From a checkpoint of a small transformer trained on Wikipedia: 1315M tokens.
MLP neurons of a small language model. Each row is named by its layer, matrix (down: output weights) and neuron, and shows model dimensions 352-479. Each number is 50 + 15 x the weight over its row's rms, rounded and kept within 0 to 99.
A block is one neuron, or neurons of one layer that tend to fire together. After each block is what it responds to, as a language model described it from the Wikipedia text at the highest values.

L2.down20:47 78 43 49 53 56 49 45 29 64 63 56 74 48 55 22 55 67 65 36 32 56 69 49 36 64 53 44 63 71 59 46 48 53 47 51 49 66 53 42 35 43 42 52 66 60 31 43 65 58 45 42 65 25 47 79 57 72 50 46 35 35 38 50 57 48 74 19 48 57 72 46 64 25 65 48 40 49 57 42 57 31 66 54 60 79 80 63 39 59 49 38 49 59 42 55 48 61 31 42 55 51 41 92 35 43 25 45 62 37 67 55 48 53 75 38 60 41 57 45 42 66 37 71 43 41 77 71
L2.down239:61 45 57 57 46 46 67 51 81 36 29 50 62 57 46 38 78 29 67 60 30 40 09 62 61 48 21 67 52 36 55 53 32 46 58 44 22 42 66 34 54 71 58 67 74 54 50 51 29 33 46 27 47 39 39 66 31 65 71 37 83 64 65 43 59 51 68 82 46 35 56 42 64 59 47 62 53 33 51 36 42 62 50 99 63 58 74 75 50 20 63 57 57 40 61 46 39 06 05 42 77 16 33 98 39 49 58 36 44 56 34 48 73 61 45 40 55 38 49 62 49 42 47 61 77 53 28 39
L2.down343:45 58 69 30 08 66 70 41 36 57 45 64 74 45 65 45 88 57 57 17 51 33 45 41 54 54 59 49 41 52 60 56 76 54 51 69 29 51 48 72 30 59 56 57 31 51 53 81 74 68 26 56 34 37 55 45 38 65 34 36 66 40 36 38 86 46 54 47 71 47 42 48 46 18 46 41 39 44 68 61 54 34 52 32 39 54 54 50 57 64 36 61 43 80 47 61 68 40 39 30 59 46 67 48 19 70 42 57 66 48 59 29 41 50 73 57 25 23 46 46 50 55 34 60 67 49 84 25
L2.down494:38 37 63 61 38 51 64 45 50 55 44 63 51 75 53 23 93 62 44 54 84 60 53 51 68 90 47 39 43 64 59 39 67 60 81 40 48 48 63 37 53 37 50 60 73 49 56 68 55 72 62 47 48 38 57 66 67 64 62 51 48 62 34 68 40 47 80 18 40 50 69 42 76 47 44 34 57 58 72 43 74 40 58 69 45 65 72 34 50 46 44 42 36 39 42 54 41 76 24 17 36 24 52 61 31 82 46 54 36 73 53 53 46 63 43 42 27 36 53 56 28 69 42 60 55 56 78 55
L2.down496:74 15 47 65 14 41 39 42 11 59 43 63 42 30 30 67 39 37 28 36 41 48 55 70 56 58 29 38 44 70 71 32 75 51 74 69 34 54 41 28 61 65 51 28 68 56 67 70 62 37 54 44 68 23 39 41 44 62 69 61 51 49 58 27 43 68 55 16 58 56 58 45 34 67 67 47 46 52 66 52 69 28 72 76 41 67 61 35 58 64 66 19 38 57 44 56 36 75 64 69 41 23 51 56 28 71 44 79 49 42 41 44 34 62 46 51 59 63 55 43 31 65 32 44 41 60 33 55
L2.down808:44 29 58 49 66 56 54 71 36 66 69 22 54 32 51 54 49 73 23 65 42 60 46 55 16 91 43 54 59 50 49 61 61 43 52 47 46 43 61 57 59 50 63 65 61 25 27 36 58 68 37 23 46 47 52 66 69 63 50 62 56 70 59 55 54 41 38 64 71 55 53 59 58 43 51 28 46 44 28 34 84 45 44 37 43 64 27 70 55 52 49 34 47 52 56 52 56 47 45 56 74 38 37 55 66 83 54 67 66 57 83 69 57 67 26 61 42 49 64 55 64 62 76 66 51 61 46 42
L2.down1751:41 57 25 43 63 73 49 59 53 29 48 61 60 26 36 61 41 61 63 58 29 39 41 43 51 63 50 41 88 26 55 29 38 52 37 45 44 65 67 51 36 49 27 36 64 55 40 34 56 74 13 30 40 59 38 93 52 30 48 46 38 65 44 65 28 55 63 64 45 56 80 50 54 49 68 48 35 70 48 60 43 54 57 40 63 36 44 75 46 37 81 48 46 70 20 45 65 35 42 64 50 81 14 95 40 60 41 53 57 51 46 69 56 48 47 37 73 57 64 41 54 30 60 44 60 38 55 38
L2.down1797:40 79 58 79 58 45 57 55 08 44 51 51 59 36 48 27 67 68 43 67 15 46 24 39 47 38 36 35 50 38 63 65 55 49 47 52 40 65 39 81 53 59 77 58 40 55 43 53 51 75 63 49 54 28 60 29 57 37 53 80 40 19 34 74 32 70 55 50 57 19 42 44 70 55 70 36 80 29 29 59 46 53 44 50 61 43 56 50 46 36 27 44 44 41 54 41 68 99 65 48 44 58 50 41 65 31 48 59 55 45 45 32 45 56 47 31 55 58 79 38 39 50 40 59 43 53 40 51
Responds to: Word-initial letter C. Single-letter piece C opening a split proper name or acronym after of or a first name, e.g. C|ash, C|ottingham, C|IA; rarely other, the.

L7.down65:67 47 39 38 53 45 69 76 82 23 46 68 76 44 40 39 36 79 50 70 34 58 39 45 34 34 52 47 66 33 72 66 51 41 46 59 21 63 51 59 49 33 41 49 45 51 43 64 51 52 57 24 23 52 47 83 54 48 52 57 66 58 50 33 61 60 37 42 49 49 23 46 44 52 50 30 46 55 29 51 78 45 48 35 75 33 80 42 33 43 70 63 08 25 47 48 50 42 35 26 57 72 53 85 44 41 61 21 22 52 41 41 26 49 54 33 50 35 49 41 27 58 57 59 55 37 42 42
L7.down1072:11 45 26 40 26 81 64 56 39 25 53 38 47 45 26 40 43 61 60 35 50 56 43 55 17 50 35 41 66 35 38 80 57 54 47 70 39 42 49 64 60 36 53 46 54 70 45 45 60 45 65 62 26 24 80 55 50 90 50 81 49 72 74 45 41 52 73 57 47 65 48 39 56 40 34 44 60 61 28 42 52 15 53 68 34 43 29 51 47 20 34 42 44 67 58 22 55 51 61 81 63 33 49 59 50 39 39 72 55 37 74 37 57 66 39 43 33 58 65 38 46 62 27 76 65 58 48 59
L7.down1225:45 30 88 56 19 45 45 62 63 46 33 33 49 55 76 36 51 68 33 50 36 65 29 23 26 61 31 22 45 62 44 26 52 65 54 36 62 37 66 61 41 55 52 55 61 41 71 80 41 38 39 57 19 42 53 48 57 60 45 50 67 57 45 32 70 47 64 36 38 48 52 17 63 55 45 69 51 70 49 44 57 51 62 52 08 73 42 62 54 49 46 41 45 68 50 57 33 60 67 30 58 58 42 26 31 44 62 47 47 45 47 39 58 63 70 70 54 24 44 31 51 43 55 22 21 42 47 55
L7.down1230:60 55 27 48 31 48 75 26 45 55 59 48 78 49 46 31 40 44 50 39 41 21 50 50 63 63 12 37 54 61 54 52 47 60 35 62 77 46 55 52 46 42 46 60 42 51 34 50 27 50 40 79 55 39 50 52 53 40 54 30 42 50 47 60 53 45 48 38 31 27 84 44 61 54 23 55 62 74 37 42 48 55 57 59 37 42 67 43 53 47 49 52 37 63 56 71 47 63 55 85 25 63 35 20 42 67 22 56 61 51 54 44 42 60 64 67 61 63 47 47 38 52 66 61 62 60 56 48
L7.down1350:45 67 63 29 46 56 47 50 37 59 63 57 49 39 42 40 58 81 42 27 69 26 55 21 39 60 34 40 51 38 56 63 69 40 49 70 55 79 57 30 40 34 77 34 66 40 40 35 50 22 33 31 30 53 46 81 25 62 39 55 47 49 44 63 43 54 49 55 42 62 44 53 73 36 59 43 38 35 53 72 71 41 63 37 40 74 57 59 29 62 50 54 49 83 25 51 53 61 25 60 54 62 66 49 66 50 23 53 70 80 46 59 49 69 57 84 28 37 58 39 36 67 42 38 61 61 74 52
L7.down1745:60 28 28 65 39 45 36 45 17 45 58 48 59 36 49 41 71 43 62 74 17 49 32 47 37 59 24 44 45 64 32 71 40 85 56 44 60 41 52 71 20 26 53 58 51 43 34 42 42 26 52 58 65 39 62 23 46 45 58 48 47 28 52 51 81 76 33 24 28 52 55 30 46 48 47 36 50 65 59 43 41 43 54 60 71 67 67 33 38 54 34 35 58 60 19 61 58 83 28 63 57 39 45 42 51 66 45 90 41 52 43 54 31 48 47 32 76 54 45 39 49 39 53 58 38 48 45 63
L7.down1991:40 78 50 55 30 46 63 65 33 38 00 53 65 49 47 42 75 33 64 64 34 51 37 40 52 82 20 65 41 55 65 54 34 33 79 50 49 51 74 46 52 48 45 47 24 18 30 44 67 65 24 41 68 58 57 28 51 67 27 61 54 27 70 50 57 29 54 23 53 26 48 56 50 50 38 40 55 80 44 54 24 65 60 55 61 43 58 27 44 40 54 33 43 49 42 41 62 65 24 50 62 47 57 54 53 52 34 49 58 28 77 63 52 45 49 52 57 67 57 65 54 75 57 44 57 66 49 53
L7.down2497:39 36 11 37 51 39 64 46 40 72 58 35 55 63 36 64 34 61 49 54 46 32 44 46 21 40 37 46 54 59 53 38 40 58 38 69 64 59 69 16 21 47 32 60 51 33 44 46 74 37 42 46 29 64 28 55 55 43 41 50 53 69 65 31 42 39 26 68 45 50 61 68 70 49 53 48 72 68 56 34 62 65 65 45 36 35 27 52 67 54 56 52 51 46 41 25 28 32 63 71 36 50 39 41 73 53 84 56 80 44 45 47 47 57 62 76 54 18 50 81 35 71 51 42 46 49 56 50
Responds to: Capital C word starts. A lone capital letter, mostly C, opening a proper noun split into pieces, in names, places and table cells: Curtis, Cedar, Cold War.

L7.down180:55 62 52 54 50 26 65 54 43 90 56 48 87 47 57 34 21 45 28 62 34 68 52 64 60 40 28 30 30 34 37 61 30 72 55 28 49 29 51 34 67 63 40 58 50 53 42 54 50 38 50 67 42 50 43 37 40 34 39 69 35 37 44 54 49 60 34 64 45 27 60 68 68 47 52 42 28 42 59 71 27 45 56 42 63 76 32 56 44 50 38 40 71 42 66 43 65 68 66 38 68 63 64 44 23 52 32 44 56 55 51 31 76 31 56 39 32 45 61 36 41 08 40 55 68 69 60 50
L7.down1338:34 64 52 47 52 27 40 44 57 43 09 67 31 18 47 46 61 48 37 42 42 42 79 64 73 59 55 46 32 39 63 60 41 53 50 56 41 44 35 20 59 34 54 65 70 80 65 39 63 44 45 54 50 69 46 75 61 33 50 47 55 75 52 65 43 46 44 65 50 42 69 57 49 63 69 70 45 64 49 78 50 55 71 48 55 58 52 64 33 61 50 54 53 53 71 47 50 71 64 67 54 44 49 79 51 72 57 46 32 24 49 65 91 62 76 68 58 31 77 74 40 53 52 64 60 30 56 54
L7.down1429:63 53 54 45 42 28 56 81 57 68 33 38 25 55 76 35 73 44 54 64 31 87 51 64 44 68 47 38 31 72 70 51 57 76 27 49 35 41 77 42 43 81 57 59 43 55 71 57 53 25 53 65 86 54 51 66 66 55 26 40 50 93 37 63 36 22 40 46 49 41 49 42 49 52 43 54 76 66 59 43 29 62 46 58 79 73 44 54 34 63 45 78 75 23 72 51 61 62 65 27 79 49 52 60 62 85 37 53 54 70 58 43 59 78 56 62 17 55 73 61 56 29 72 71 38 62 49 65
L7.down1525:42 18 34 16 53 49 53 50 37 62 52 37 48 44 24 51 49 53 32 46 59 45 91 18 62 51 35 55 44 47 57 54 51 54 47 75 41 52 52 50 51 62 90 37 49 53 51 62 52 64 68 44 48 64 57 48 70 39 70 44 43 49 43 47 36 62 32 41 63 38 56 61 50 69 59 49 32 64 29 38 01 38 24 36 51 60 57 70 74 69 71 43 53 45 60 44 32 41 58 64 50 42 52 55 61 49 65 62 33 39 37 84 78 79 68 24 47 42 40 36 52 42 64 60 41 46 49 54
L7.down1693:61 43 59 50 68 62 31 31 56 55 63 55 64 49 26 70 55 75 55 44 47 73 76 76 73 64 51 41 35 60 52 22 60 50 64 21 45 42 54 26 63 44 68 53 17 71 68 35 58 72 34 46 51 51 52 33 40 79 57 32 57 44 57 50 49 35 30 53 74 38 41 46 33 62 66 72 76 55 39 70 45 61 61 56 84 62 76 58 53 73 61 58 40 51 61 52 54 71 52 59 60 70 71 58 42 55 22 48 45 47 82 59 42 37 54 45 56 38 56 43 30 34 85 57 68 60 64 38
L7.down1832:22 39 48 67 41 46 55 50 28 63 31 67 30 39 58 57 48 61 45 60 47 50 57 23 57 43 51 56 38 40 49 43 38 45 38 51 66 63 50 71 41 25 63 47 51 53 53 32 43 70 59 59 70 61 85 50 51 39 55 58 70 44 62 53 49 63 67 64 55 34 60 15 45 35 50 65 45 65 49 45 57 19 82 78 63 31 58 74 40 56 45 42 28 62 45 50 44 51 45 63 63 28 57 54 29 58 17 35 26 66 31 52 53 63 30 45 59 34 67 42 38 27 40 56 50 29 51 57
L7.down1846:61 61 51 26 43 38 66 79 50 52 48 41 49 58 58 57 50 72 41 40 42 49 59 45 33 50 43 36 53 39 32 58 46 70 67 35 47 80 84 39 49 34 25 54 43 43 53 65 44 44 60 69 63 56 35 59 28 43 23 37 58 70 61 41 59 26 35 41 68 54 66 23 26 50 45 39 37 75 56 44 54 46 39 56 55 60 42 60 56 45 74 48 52 33 65 49 68 50 42 35 50 69 66 64 71 48 47 54 48 43 57 58 66 72 59 50 47 39 75 46 67 52 69 45 62 48 59 31
L7.down2077:77 53 56 57 45 54 47 44 37 35 48 35 69 42 49 56 61 49 41 57 62 33 44 50 74 57 34 24 43 55 37 48 61 49 45 64 44 35 51 80 54 32 51 30 47 37 40 50 31 68 33 60 75 45 53 66 69 21 81 53 59 43 72 38 68 28 36 39 50 78 73 60 49 18 65 36 50 36 29 40 54 53 64 45 32 30 42 42 42 56 28 59 82 66 59 47 61 42 20 50 53 59 43 65 85 38 43 65 37 39 67 60 53 44 27 41 64 65 61 51 45 62 73 52 25 44 47 21
Responds to: Field/domain noun endings. Final pieces of abstract nouns naming a field, activity or category, often after "in/on/of", such as litigation, accounting, languages, viticulture, governance.

L2.down209:37 36 42 42 72 63 56 44 26 41 39 44 43 49 45 55 50 54 67 48 38 38 86 57 99 56 32 31 25 67 57 48 50 36 76 42 40 41 45 45 43 55 49 64 64 60 37 62 50 47 28 88 46 53 62 52 30 71 25 48 51 51 59 42 31 21 30 46 56 15 21 66 51 60 45 47 56 47 25 40 78 67 19 84 61 72 59 60 73 94 28 38 36 65 37 62 67 36 70 41 68 47 64 43 76 63 44 56 82 37 46 57 37 37 78 30 46 31 64 44 25 75 29 68 27 63 47 45
L2.down477:54 40 56 65 65 70 36 18 45 61 49 22 35 18 42 58 72 47 44 29 38 70 56 24 66 50 48 54 33 35 37 42 24 29 53 42 25 46 35 44 37 36 55 55 43 54 65 38 63 37 40 58 34 58 58 27 66 54 85 72 54 28 36 41 07 68 38 60 32 51 79 29 48 56 37 45 46 72 36 70 51 32 33 52 32 51 61 70 50 29 40 18 58 22 52 50 45 53 60 31 59 40 70 63 60 16 41 42 29 79 27 54 51 22 50 54 51 57 50 24 88 46 39 40 50 67 00 67
L2.down1501:57 23 86 35 51 87 66 61 53 60 40 53 53 32 47 62 43 54 50 32 16 50 67 33 48 76 33 31 34 54 63 39 50 48 42 54 35 61 49 57 68 41 74 65 26 52 72 55 51 33 56 63 37 73 73 40 52 58 66 62 58 37 22 67 31 72 57 48 79 42 27 53 52 60 42 38 44 72 23 61 59 16 46 46 51 49 42 73 49 64 67 26 37 62 66 62 71 32 27 60 45 50 40 60 71 24 32 49 48 45 49 47 61 23 46 40 44 53 68 26 71 35 59 66 36 66 49 66
L2.down1983:33 33 61 17 74 66 24 28 48 57 52 54 31 42 28 56 59 64 48 36 35 43 43 66 67 68 61 47 58 48 54 47 35 38 48 33 42 56 10 53 59 29 38 56 24 45 77 62 61 61 30 65 38 65 60 49 40 53 72 44 49 45 30 56 40 51 69 59 51 35 42 59 66 68 30 79 56 56 30 66 53 16 71 51 38 37 40 40 50 53 43 55 42 54 37 59 44 39 57 20 48 33 70 37 68 56 33 37 44 42 51 55 37 50 60 45 24 58 51 55 58 38 44 44 59 54 28 68
L2.down1997:42 43 62 41 66 64 41 38 51 63 57 56 27 31 48 44 64 57 77 29 23 53 62 39 59 32 46 54 61 25 45 59 49 29 29 31 30 28 26 47 31 71 61 56 11 63 51 59 54 61 15 78 58 53 64 16 56 60 65 54 64 22 25 56 21 40 58 36 47 65 55 60 64 59 27 39 54 58 20 67 63 21 34 47 43 44 45 29 40 39 37 36 51 66 37 59 33 54 53 52 52 34 84 43 77 37 41 49 33 64 44 53 46 22 35 49 52 64 52 26 65 30 28 47 80 53 45 65
L2.down2457:44 54 52 30 66 58 29 62 55 49 71 78 31 62 46 47 62 33 63 37 22 27 62 57 51 38 73 45 41 50 45 61 33 34 50 26 42 24 14 57 53 70 40 50 21 71 56 44 80 79 07 63 48 70 67 34 74 70 65 58 77 36 43 43 32 36 56 47 59 47 38 58 54 59 33 53 39 45 24 72 52 42 63 43 34 16 84 22 27 38 45 30 60 48 24 31 56 47 37 52 49 62 87 35 73 51 41 58 30 86 54 57 22 38 43 49 70 57 47 26 65 57 20 40 29 65 38 46
L2.down2715:45 18 60 30 69 90 62 21 44 49 60 54 63 51 59 41 37 63 61 50 00 69 62 60 62 38 42 33 46 72 59 58 66 54 68 40 50 47 25 66 47 69 49 21 44 66 33 43 53 54 19 82 67 55 81 45 47 38 57 55 23 41 29 41 45 52 52 47 52 58 32 37 68 67 29 32 34 39 57 49 79 34 65 23 50 43 28 44 46 64 77 54 77 57 23 50 47 54 55 56 48 67 85 75 61 49 30 39 52 59 66 55 40 50 48 32 73 70 47 00 47 24 32 43 58 65 18 56
L2.down2743:47 65 49 56 46 81 49 25 41 43 67 63 34 53 29 29 60 62 51 65 47 70 51 50 64 68 56 44 52 59 63 84 29 49 54 64 44 43 53 55 16 78 54 50 28 65 55 24 46 38 52 53 27 44 56 38 32 40 51 49 13 56 38 62 37 82 50 43 39 45 63 35 57 54 61 35 48 49 30 71 53 52 40 44 36 35 73 52 12 44 11 76 57 39 63 47 47 38 48 46 71 54 41 68 65 40 59 63 65 49 65 36 52 24 57 50 41 44 55 55 32 32 50 40 75 59 44 44
Responds to: Plural noun endings. Plural suffixes or plural nouns after quantifiers like multiple, several, numbers or adjectives, e.g. locations, facilities, colleges, reviews.

L4.down943:59 59 69 39 26 26 37 43 14 40 42 78 65 66 70 56 38 40 77 57 32 55 45 39 32 60 57 21 51 49 80 59 37 59 31 53 60 57 25 39 40 32 62 69 64 59 44 69 55 73 42 47 64 74 65 51 34 26 39 39 33 74 26 63 54 41 63 69 56 46 54 39 24 57 66 59 78 48 64 52 85 36 54 50 33 60 49 64 69 57 52 47 52 62 34 28 41 59 45 46 83 53 47 57 48 55 52 37 56 68 28 33 43 65 33 72 78 90 71 48 51 26 59 68 38 33 56 21
Responds to: Mid-word pieces in technical text. Inner fragments of long scientific or technical words (scav-enger, imp-ul-se, ext-in-ction), plus digits in data tables and month names before dates.

L4.down1239:46 43 51 34 46 41 67 68 56 55 37 45 61 57 66 59 43 52 57 57 74 48 70 53 93 36 49 47 66 00 72 42 34 61 64 57 66 43 21 43 46 30 56 68 28 33 61 56 51 45 45 42 52 26 54 45 54 50 72 51 87 48 51 49 21 65 44 51 93 61 52 62 41 47 20 55 45 55 24 67 53 33 54 42 34 29 58 53 49 49 35 59 45 77 66 32 57 39 36 52 58 46 53 84 56 41 37 49 32 63 59 59 71 98 63 41 45 52 51 10 37 90 61 50 11 44 37 23
Responds to: Activity and field nouns. Word-final pieces that complete nouns naming an activity, field or genre, often after of/in, such as pearling, Politics, football, Chronology.

L7.down329:54 76 47 32 46 42 41 51 29 36 45 56 70 46 54 33 89 69 65 64 22 48 53 58 49 51 67 63 64 49 82 72 68 66 52 52 53 60 44 53 61 31 58 13 69 63 71 35 41 39 32 32 17 44 56 38 57 57 48 71 54 24 36 25 74 72 67 46 47 49 72 38 55 52 51 53 61 45 88 33 78 66 57 59 20 62 66 31 61 38 52 71 80 68 34 63 46 39 53 76 47 47 46 53 28 52 73 55 51 24 53 74 49 78 47 46 57 52 23 53 62 47 25 28 33 46 70 68
L7.down482:45 54 39 41 61 50 48 44 25 60 35 37 52 57 58 28 73 64 60 30 42 49 36 65 28 55 48 54 42 42 41 48 42 38 51 70 34 46 34 21 44 75 70 54 57 32 65 61 30 74 54 44 49 64 64 57 55 77 64 47 63 32 38 55 24 40 64 77 70 41 43 49 31 54 53 52 52 45 62 61 73 45 60 46 44 48 00 81 63 66 77 58 72 85 56 54 36 36 48 46 42 47 41 36 27 43 54 13 44 77 44 28 60 56 30 68 30 20 64 52 60 53 54 43 37 45 63 42
L7.down1443:55 36 41 58 48 46 44 51 61 55 64 66 43 82 55 41 50 61 43 71 54 31 42 39 64 38 47 40 61 66 68 48 60 47 57 31 74 56 80 37 30 47 31 37 34 47 43 58 56 47 52 27 55 08 44 46 67 29 36 41 69 57 36 57 71 30 43 83 87 41 43 54 72 31 67 28 51 53 60 66 73 36 60 41 46 23 64 32 73 50 28 59 30 61 29 47 75 57 28 32 66 43 49 68 43 22 44 56 55 46 63 32 57 92 36 47 91 54 46 43 37 60 44 36 39 64 75 57
L7.down1546:58 77 33 72 60 57 57 64 71 48 62 60 31 45 22 57 51 65 68 49 40 34 64 50 48 62 22 49 53 53 53 57 57 60 44 66 30 82 81 44 58 45 39 28 22 26 44 52 26 66 28 54 49 45 58 40 47 55 46 44 47 68 43 53 37 60 36 41 55 32 59 32 60 42 68 43 48 48 38 35 30 18 80 50 68 57 65 64 37 42 47 79 52 71 52 38 55 59 44 68 44 55 53 34 57 47 67 71 50 77 47 35 44 56 26 55 61 72 42 50 49 54 68 48 55 36 33 62
L7.down1813:51 36 58 49 33 65 32 69 23 22 37 40 60 21 35 66 44 35 56 39 53 34 44 57 44 51 85 58 47 34 65 40 30 52 51 46 35 61 54 28 34 70 66 53 57 40 47 58 67 61 48 49 58 74 43 56 74 48 46 35 80 72 43 63 54 56 54 33 51 42 74 59 28 50 46 55 57 37 62 57 70 64 39 50 76 29 32 46 82 42 66 61 59 52 79 62 41 60 68 71 42 33 47 29 31 58 34 45 58 29 57 49 40 56 45 45 63 41 30 80 63 59 58 48 39 41 60 31
L7.down2186:40 61 20 49 51 66 67 39 77 50 45 55 46 69 34 58 49 67 67 57 72 25 18 31 32 44 44 55 72 63 61 36 32 56 51 58 55 74 54 43 39 71 53 52 25 22 47 73 43 67 61 58 30 37 17 39 80 37 39 71 58 57 37 59 36 38 31 60 37 27 55 37 38 58 49 38 42 33 57 39 63 48 72 38 60 67 56 49 40 26 53 56 45 47 23 32 36 27 52 61 56 60 66 32 26 32 35 58 36 57 51 58 51 31 47 44 73 41 75 44 28 29 63 52 45 34 49 40
L7.down2426:44 41 59 38 93 81 45 61 29 66 51 68 41 57 35 46 77 60 73 38 59 43 53 52 71 14 55 50 67 52 62 75 34 44 28 73 46 43 48 42 12 44 77 44 67 68 78 70 44 62 48 59 56 33 40 43 73 46 64 46 81 63 44 40 42 57 71 62 51 58 48 44 76 52 57 41 19 88 40 43 52 17 35 30 57 67 76 26 52 55 16 64 23 53 47 57 23 77 59 83 43 48 49 57 24 67 36 57 72 39 66 54 65 57 81 52 40 59 66 41 36 72 40 44 50 52 64 36
L7.down2876:62 65 63 52 45 65 25 59 46 60 46 71 55 35 41 29 70 84 50 82 56 57 44 37 39 58 53 46 43 82 25 31 70 68 13 71 50 53 55 47 43 56 49 32 17 11 64 34 67 35 41 58 45 55 56 44 45 40 55 40 73 49 46 45 49 60 48 41 57 50 38 60 36 70 45 28 60 47 63 41 58 10 42 51 53 32 65 21 78 85 32 39 39 45 43 62 60 60 67 44 51 50 55 42 31 46 47 24 25 60 22 53 62 32 57 65 52 64 44 31 52 61 42 03 19 61 51 65
Responds to: Split-off initial F. A lone first letter, usually F or f (sometimes G or T), split off from the rest of a word, as in F|eatherweight, F|ighting, f|oil.

L2.down543:45 68 58 65 52 56 70 34 65 60 52 61 56 48 14 56 43 46 49 60 52 35 36 70 39 51 41 64 68 56 69 59 36 75 32 61 19 59 33 30 63 47 41 66 37 45 75 67 76 50 33 63 46 45 48 42 23 43 48 58 67 53 81 66 58 57 47 38 50 57 29 39 47 71 44 54 49 46 26 51 85 16 40 17 57 31 53 44 36 63 43 36 45 44 42 48 58 49 64 44 43 56 39 65 55 45 61 32 54 42 41 64 63 50 38 44 23 62 52 52 76 41 54 43 65 43 29 73
L2.down930:27 26 85 49 39 78 56 54 70 41 63 64 65 49 52 56 37 42 58 60 62 30 48 32 57 83 51 56 58 65 79 48 52 19 16 69 42 57 61 54 52 52 30 46 41 71 51 26 61 25 31 76 71 31 65 41 44 35 80 46 69 53 51 47 48 44 49 51 41 49 52 41 47 57 66 34 55 23 24 63 32 64 85 42 72 55 52 74 35 29 52 39 54 42 49 72 60 50 66 29 60 54 47 40 75 56 61 74 78 58 64 53 44 39 55 47 40 34 48 40 57 48 48 19 62 38 40 38
L2.down1015:25 35 65 31 52 46 24 58 80 42 58 60 41 51 75 61 34 41 58 68 37 78 83 33 72 55 75 52 52 41 74 62 28 45 41 39 14 51 45 50 39 39 48 16 24 69 59 46 50 43 28 59 72 22 44 73 57 57 78 58 52 59 46 41 30 46 52 76 77 53 48 33 66 49 57 38 40 41 35 68 45 50 49 32 45 34 61 48 41 29 57 43 30 68 34 27 55 51 45 46 65 39 52 56 62 47 56 70 48 61 43 50 43 68 62 58 46 41 59 35 75 49 58 21 50 49 48 39
L2.down1340:36 63 49 54 44 54 33 50 68 53 65 77 49 45 68 24 19 79 53 47 39 50 55 85 40 35 56 46 64 79 58 36 47 61 57 41 77 59 82 46 65 61 28 61 66 51 40 46 54 42 41 44 52 49 60 35 42 53 44 67 37 60 50 52 78 36 74 33 61 47 59 64 48 59 78 50 81 46 56 17 70 62 48 47 56 51 16 44 80 38 62 25 57 44 44 62 39 34 56 43 34 65 71 31 33 59 56 65 80 75 70 64 37 65 41 61 57 72 71 53 66 24 54 18 59 80 42 59
L2.down1415:58 59 85 45 43 46 45 31 82 58 53 43 26 42 51 46 52 50 38 49 57 43 62 27 47 46 55 49 80 59 42 43 27 41 29 39 81 51 56 74 53 70 34 56 28 58 71 32 70 49 39 82 40 67 52 41 41 62 39 64 57 31 78 64 51 30 57 51 59 47 32 60 30 48 87 61 51 48 15 56 38 52 75 25 43 42 64 51 33 34 54 57 46 49 61 45 44 25 70 51 47 45 54 69 78 57 47 41 47 37 25 48 65 53 45 41 17 32 53 59 35 39 83 52 54 64 50 67
L2.down2338:18 63 38 44 75 78 31 77 34 39 63 46 26 48 41 57 60 80 49 46 65 66 64 33 69 56 62 67 59 56 52 47 44 34 62 52 40 34 38 49 54 43 39 36 52 68 43 70 71 37 61 26 50 44 39 54 52 76 71 67 45 33 23 12 73 47 27 51 42 60 19 53 56 56 65 44 49 34 39 38 54 60 70 48 49 37 63 48 71 32 32 36 48 63 78 64 39 37 56 33 47 51 67 59 35 08 49 38 33 38 64 64 37 28 52 41 52 47 47 62 71 51 44 58 52 71 51 45
L2.down2474:57 26 58 44 43 50 56 53 36 60 68 56 53 43 22 58 23 54 53 26 22 55 35 31 72 64 39 35 64 78 31 55 48 46 34 56 18 59 30 62 68 62 59 79 49 49 56 58 48 27 31 48 55 63 71 36 58 44 34 45 62 60 55 25 87 54 27 54 34 25 27 46 33 50 42 67 32 67 35 47 55 46 57 73 22 62 32 56 62 51 74 51 55 55 33 49 43 25 60 48 15 86 50 50 44 12 56 43 47 40 47 40 46 71 63 51 49 34 55 30 59 38 60 49 22 42 36 54
L2.down2549:41 30 73 69 46 42 75 25 71 43 46 60 38 30 59 56 53 29 58 42 66 62 36 42 81 83 31 50 21 66 42 61 71 74 40 30 42 60 83 38 34 46 52 40 30 78 60 63 34 78 22 56 66 37 56 70 40 32 59 59 16 63 40 74 63 34 71 59 45 52 67 52 38 41 30 12 60 65 16 47 40 22 33 67 54 35 46 52 48 39 55 39 29 63 75 24 21 44 34 25 68 45 81 65 46 20 56 54 50 64 49 43 47 41 69 53 47 50 65 73 52 21 65 44 68 28 61 51
Responds to: Predicate after "be" verbs. Past participles and predicate adjectives right after a form of "be" (was, is, to be), e.g. was removed, been changed, is useful.

L4.down1391:13 52 59 43 48 76 73 66 55 31 60 69 40 46 49 55 36 49 56 34 35 58 61 32 70 54 50 50 58 53 44 86 58 36 27 50 64 72 57 71 58 31 78 34 34 52 38 56 44 35 26 44 50 48 46 39 51 65 47 52 56 21 18 59 59 39 37 45 53 46 43 44 52 59 54 54 83 58 75 45 35 51 47 50 44 41 36 63 49 23 36 66 61 60 42 27 49 59 45 73 58 47 51 42 59 64 51 71 44 45 52 49 48 27 45 49 49 49 71 21 54 65 58 76 48 49 57 47
Responds to: Word-initial fragments, often F. First subword piece of a split word or name, especially F after O', quotes or hyphens (O'Farrell, "Freedom", JF), or digits after a minus sign.